MLP neurons of a small language model. Each row is named by its layer, matrix (down: output weights) and neuron, and shows model dimensions 128-191. Each number is 200 + 30 x the weight over its row's rms, rounded and kept within 0 to 999.
Before each neuron's rows, "raises" lists the tokens whose logits its output raises most directly, leaving later layers aside; "fires before" lists the tokens most often just after its 100 highest values on Wikipedia text that the model never trained on.

raises: "s", "es", "ges", "ts", "ps"
fires before: "s", "es", "ed"
L14.down380,149,187,237,161,163,197,181,240,193,203,206,202,220,205,205,150,220,171,208,201,227,204,246,199,196,222,211,217,245,190,211,205,180,218,217,232,199,221,180,128,197,209,252,198,140,213,206,182,163,249,203,202,174,221,215,228,204,217,201,198,219,189,158,284

raises: ".", "y", ":", ",", "s"
fires before: "5", "1", "2", "3", "4", "7"
L19.down398,216,175,212,178,215,233,225,221,191,208,29,201,151,202,191,170,186,209,219,175,300,149,239,176,184,191,201,218,202,150,215,197,222,191,223,244,225,228,134,198,206,161,173,181,228,216,338,202,179,189,205,196,160,220,197,217,210,222,221,205,192,191,189,197

raises: " it", " they", " there", " its", " he"
fires before: ",", " he", " the"
L10.down711,216,136,204,220,177,250,167,211,271,202,217,224,253,215,165,178,169,177,219,153,163,185,188,251,142,137,241,242,207,263,198,197,173,179,237,179,175,247,149,202,179,220,212,237,159,207,131,215,226,219,231,201,253,217,195,214,205,181,194,139,186,206,225,136

raises: "8", "9", "6", "5", "7"
fires before: "9", "2", "0", "1", "3"
L13.down144,217,211,202,209,198,145,137,212,179,233,191,175,212,241,208,198,188,243,171,239,265,181,255,202,169,214,224,193,169,210,197,198,246,173,197,196,245,264,121,233,146,179,215,212,154,147,178,249,212,197,169,192,231,193,203,196,178,228,181,225,161,212,198,172

raises: " million", " £", " thousand", "$", " $"
fires before: "0", ",", "2", " million", "5", "."
L13.down502,172,226,215,209,260,162,147,217,217,211,136,274,176,196,212,180,172,257,189,193,171,218,233,264,206,235,242,216,196,213,194,179,175,209,200,213,243,248,174,200,217,214,182,206,183,187,188,188,148,231,146,167,154,121,226,251,175,198,195,184,252,214,197,229

raises: "0", "5", "9", "4", "ğ"
fires before: "2", "3", "8", "4", "9", "0"
L10.down582,160,194,194,186,188,166,193,199,217,163,195,152,217,227,231,233,235,202,158,168,262,171,179,219,190,222,189,202,241,217,216,249,171,178,173,169,232,176,179,194,181,157,182,184,141,213,227,228,222,195,230,198,210,168,178,183,205,121,167,216,209,186,190,169

raises: " to", " To", "towards", "To", "loc"
fires before: " to", ",", "–"
L19.down0,197,195,127,172,148,197,168,202,165,159,245,264,218,263,197,201,255,244,223,185,233,216,162,196,203,212,204,232,193,168,243,167,188,221,190,230,192,169,174,217,164,198,204,222,219,196,249,195,223,189,143,195,199,186,175,232,222,210,211,179,163,204,193,236

raises: "s", "page", "play", "med", "line"
fires before: "s", "es", "."
L19.down709,179,222,215,165,217,197,172,230,173,194,167,158,189,160,245,152,193,217,175,230,228,204,202,258,245,199,263,210,191,205,183,197,187,185,243,174,162,140,149,197,186,205,241,247,146,217,184,204,214,217,195,167,199,199,151,209,261,165,180,182,194,174,171,198

raises: ".", "hap", ".\"", "vision", "ica"
fires before: ".", ",", " in", " who", " and"
L13.down132,194,166,246,172,177,194,245,163,164,200,163,203,138,183,241,135,150,203,175,196,226,208,172,192,183,197,204,163,206,205,254,217,198,180,221,199,187,204,185,207,197,205,209,151,183,133,210,230,201,235,175,177,178,142,174,228,206,137,186,213,181,221,173,248

raises: " itself", " themselves", " these", " it", " them"
fires before: "s", " the", " a", "ed", "ing"
L14.down242,157,213,158,173,236,162,153,239,218,240,212,215,232,161,229,189,183,213,182,164,199,166,219,221,219,186,236,218,197,257,169,184,186,223,193,179,187,224,171,225,170,210,203,158,211,202,171,192,253,222,192,214,180,230,179,167,254,180,154,158,181,213,168,184

raises: "IV", "9", "4", "II", "6"
fires before: "1", "2", "4", "3"
L10.down125,175,228,159,198,160,202,228,176,181,214,108,205,214,223,202,202,215,251,219,189,206,226,208,192,219,225,266,201,163,225,209,220,220,182,169,155,222,136,183,226,178,231,236,252,215,171,180,294,177,223,147,215,234,221,199,215,238,188,177,226,236,181,208,202